{"activation": "swiglu", "positions": "rope", "rope_base": 10000.0, "init_std_o": 0.0, "schedule": "cos", "train_tokens": 700600000}
MLP neurons of a small language model. Each row is named by its layer, matrix (gate and up: input weights; down: output weights) and neuron, and shows model dimensions 112-239. Each number is 500 + 25 x the weight over its row's rms, rounded and kept within 0 to 999. Numbers have three digits each. A neuron's up and down rows have the sign that makes its largest values positive.
Before each neuron's rows, "fires before" lists the tokens most often just after its 100 highest values on Wikipedia text that the model never trained on; "fires in" lists the words (lower case) most often at its 100 highest values on Wikipedia text that the model never trained on.

fires before: " ", " the"
fires in: "to", "since", "by", "until", "of"
L9.gate344:489490442476503510522438516507523528462471486504519488454487497524500473544450450470496522507527511489536517494498492497518529526494492473503502548505522456524464541504515483453483480470529506478494532495487520509519497487527505491522478508507498471469497516482487437493508501507524486466490514492515523483511494563461505534520474478507497461466489509488510499474448531494530491445514
L9.up344:505489504502524480478526486453484462512504507502481512494515509480486477516512491520478533464494428561460534517503498475536493488498497481510501505523485532526443465518550518472507491495468520530488466514502537494538524523480460523488477471499484489516511492484515501478463517500516516536516499480491470469495495474516509460502506509522428501572474496492522484481498526505485466513513
L9.down344:490516460471473468503460482508485515481469557496521504498478511550520479469490472517487483503497514487479514504532497546482506527497543531523537514493520470495477543481459467501525473471517507482468479527474537498500466474530532514522489531501531500499511522531512532527512519488513495520535472489495516468523475551496500530499483529491489486491506442445525517520477505471480484494514

fires before: " |", ".", "-H"
fires in: "5", "4", "3", "6", "2", "9"
L2.gate442:510490471505485525494523489475486499488500505501509532516451503499527544501507544537537483502527535551527499507489510543564498543518447505521569515501496516501527486521485543533446490495489483479454492513527434479454561489502506449518481541495504460479481491509491488503530522507484511444513462514462490491528493501449478499494456459536515487502494500490481513543493509481528465491493
L2.up442:507505511492499524476496517518514496522477526529472513520491492526468530529470477508494496476465478461441512511507495468506498484521495488472479519547503513462516533525473535458501482494492509470507487481519516543489535513514517480511546474543493453456475526508494462541493464475503453522476503488457504515514493485510532543480486479503525507492519536518514437421456499496485552502494
L2.down442:486505475514525494471514525478498496476488505527524558482507507485491513479476517505494506506505546484510505474559491549527493515516522519521477533484532484523538497531501514464530471509496490469499491539489540502489484487496450514502545491555538471465474502505485458471486443508489500487515501494466491483473489498532473518471477513529489503525568518464498530490527498486508517523503

fires before: " a", " an", " |", " the"
fires in: "is", "was", "3", "2", "4"
L7.gate303:443474464512496519488519516496479478506511480527517507513504529511494496482490500510505496503469515501526488482499485516500494465494459540518504513493532471527505465543533530449525456456461538532507475524519488476523499475498512483529478501492550478449470533512527509525493500506493496539532496471503476506530492491514461473486511467575545547476530524517534518517508481444515487494495
L7.up303:461484510494510504506518538497496471454558506537568500500511510522508494533474477475499523503486483473499495414496458444505520512491471499482504516501477516499491510512504511502524488510481490514504485499471493508503470497482481491485490471432522516476432533485500536488511493476554497512525526427500502468512512477514506545523521509512524490521490484576458479493501448499489460489526
L7.down303:479506515522493531515505501496485492484466472554500529505472521556502491529485517476496494496554511508537478519500467487472511490487472532505488482470494559451543486476491500514472498488460535508477514508473515479502491494480558493510532491514513504501494535485499515499502477490552504510539466479490453523546517495485513495489485535503496499477520495506496512498495472453479516501528

fires before: " |", ".", ":"
fires in: "1", "7", "8", "6", "5", "4"
L4.gate393:491539444530504509491490493483520450447493498511479482504489517457486503475450510485543475495503528520474473528471515515521531492496448497477519480490514519457552483512497523440509498494492493519473442485553476464520468482489511500509539535526551503510489464499509498465516505509500515531507451510508489462555515517501452505503461526491517526472522511524481489508472475495501511537534
L4.up393:471466528535546476500526514490505518465520522468549507496519517446496489475524516536520493518488517457523523528476478482524481497453496510524479514487457487511527473533501522525520485550544477485477427488518553516526484514514476462499507482498488532479506521507432456472479561545557534524513453545484487508483517482489489495516507512490482517487508510529460501489508511481498426485521
L4.down393:499528473520485474477500500476474476446483484487501532478492511501488503518538482510484487527442473518545498529539498501488495506501457543488499483509489509533534481504448473444519542525508462546484476467527525506513500547530452501507563502534520516504493496490485520494447543534519533491488488547487530521471506484507528499478497545481575501503518499482471535505497507487517519528488

fires before: " be", " have", " also", " not"
fires in: "can", "to", "not", "may", "would"
L7.gate10:493491516496520502479496529509494451493517473543488458482518482499498487532504459525561508501487471549466539521489479522501499458467506487462501475502520489505517494506459488446527524521521471529522493467509526500564516486474477491491515513509531499514497512503529521521507510515475512502495475492442482486541462454515458488484482530461493487501555490505554486499497498514526512499479
L7.up10:514516536497473450516498539492504528512490466529464522502509537494501519449496499462494476513463502498486482548477481517514550485489489550521506547473467499523502478516509474503509498483485438474486514515525508538443489489495505487437502509499492441496481519474480471462470498486494499496470526496430480503521525491479482468437488503532530503504505481493504538466504501483485468506491
L7.down10:483513498501499499501488450479495502508492571505522490469529489537493517534501533451532492485531525506488545502507494478487517491468521494520511458498537471512503491452471482489517520537522523501478465520463456521487498512540528500497510482507512470554455492509497494477492499483488536536493524494507498495530492500500446497521517510507495495492522428483484510536493483490453446526517

fires before: " not", " be", " also", " have"
fires in: "did", "may", "could", "can", "does", "see"
L7.gate681:505473515498468510541469505481538502479495505497478490520475540492487480497500485501482501473516521534483458462477491518491527477461445509488476454487482493524462480513495498466474535564484461527495485515478497514487439511506543490502489503501492480459457529513462512525504493511532448514486511484478520502518494495483460540503505468513553499487536497491473489552562513461507466500471
L7.up681:533485497526512490450493495503506468466507531489518485504498523482529480519467481467496494505454493488486483465466479509491509518456481491481485506509487530542515527495469516483491470551557494508541517518514507497507502543458521502471433486512521491476509532489475519476517489528486454541478511502451519533490538461536473530522535492491514489499490489485463478500575547459489447538537
L7.down681:471484521556479486530528483485528509512508508459487511520497512514505486509501473501484523476476488492502498493483490515481526559500513506468531489487483486495476579462485467498524506523538472561488475474515459496474508551510522523524493475519548484489497469497535512495510442447552487538461491489538518495506470452522523520527488491486504533450498463495505496498529549486540472459530

fires before: " the", " them", " ", " which"
fires in: "of", "among", "the"
L4.gate88:504493526467525512488467492522548531498467498481514495513510530514508457488484476477517495479503438512498483471497480467494439538544472485482497472557501512533514511508490468500492474456494471489542487477473529476474501536507513473496489510489493495495507494507508529490468485462468435486476491502493499515488513507538562526503462493486526455489517481467537515503456521459490507462477
L4.up88:521522523500527446506479549523482512518498471503479525480535539527485506469477476486493481484517479521492467486508468520494484485517499517508482482549477512475520503489511473493514521507509487473496509500500533513505515512521461507461482459450538469497444492498514535486515490531504505470531516476538477543496532502603506479546480517497521492514526515448516460493492461465485519520463
L4.down88:488541468486533496484493460524493480526478508504514488489485489525449485524475464477527528501478465503535515467508508471508526488522557426521512511526498519467486499474466483535489481503510517555478487490511537445478454495522471476480491508503509514487487493472466501499527486475472483518531543489497497522529544546506498480471540523462498492522462547506486518519529480484515522472475

fires before: ".", " pm", " put", " p", " |", "00"
fires in: "00", "shot", "30", "m", "time", "pm"
L8.gate78:498502524505496472491500501478510491471486508511483453533488491483492540514470559467512474442499524489509534500462535485503488477557510462518505447504526530505502487523472541495515505512502485476477474521539545487512491483479489469480446483458466521549495489502516468507516508529468528518529456490520511533506488450460491500502477475514511497513470522506541428508516507524506487487505
L8.up78:489502494490469509521492520447507530481499511526504507525493464526497556474494516572493471480493546516503457501539492480502453524502502515515490532515502503510524498500455497479438546475436531489517468520483506464533464488472487498477507500483521485491505532476480470528539482516419504485485483486484459511502516479496496516478498558503524547531510483538505484516473496478528490491477
L8.down78:488521491532494537503476514485501492495509561534466497492485497494498498496479547504519492497484553537516459519489523484509534520477513504471481521483494499519445486409479466484513459546559504489542502499480466493480524535491504521470505511516558496528492502516493498468473447469476477489530457508483478515488563559505514519494464471510503527506491581487491506503497494514518513517536

fires before: "–", ",", " |\n", " lost", "\n"
fires in: "6", "4", "3", "2", "1"
L8.gate246:519484518477525522488506520513468561520498523507514517518485455478461494510481492472472475523485529536494530493485511488531463499451468543524494483485493497517501465523512537493473460512483492510518524505490501476532492547484516502513503491512515446468498515531514508525523509492487491479472494528513489463485513498498508499517495470482508515491496480505493449478472508474510445487484
L8.up246:504505517472497481484485544539515463543445487479518489526547510546478495507535538490498455481511526536522543528497518488510530502524524537527498507536516497513529471499505499508447486505513483459515463476464535488505510524489523522493492501523461488486473539462513521467516506478489489517502475518521501488494514542550509498513510526483473533494513481503476508488531512499496498519489
L8.down246:491489467538509520460499478498500463532493494481479488513547566514484507525496487488486475501479504481486521514537493502510535523537463501499492465452502463514519518423517442501518550485505536503556491526508502481468473510519477500465505519523482561452500519470491470493482474510504469490530529483514476511505532466565543518513476518446452527479502509504549490500496538486500535485489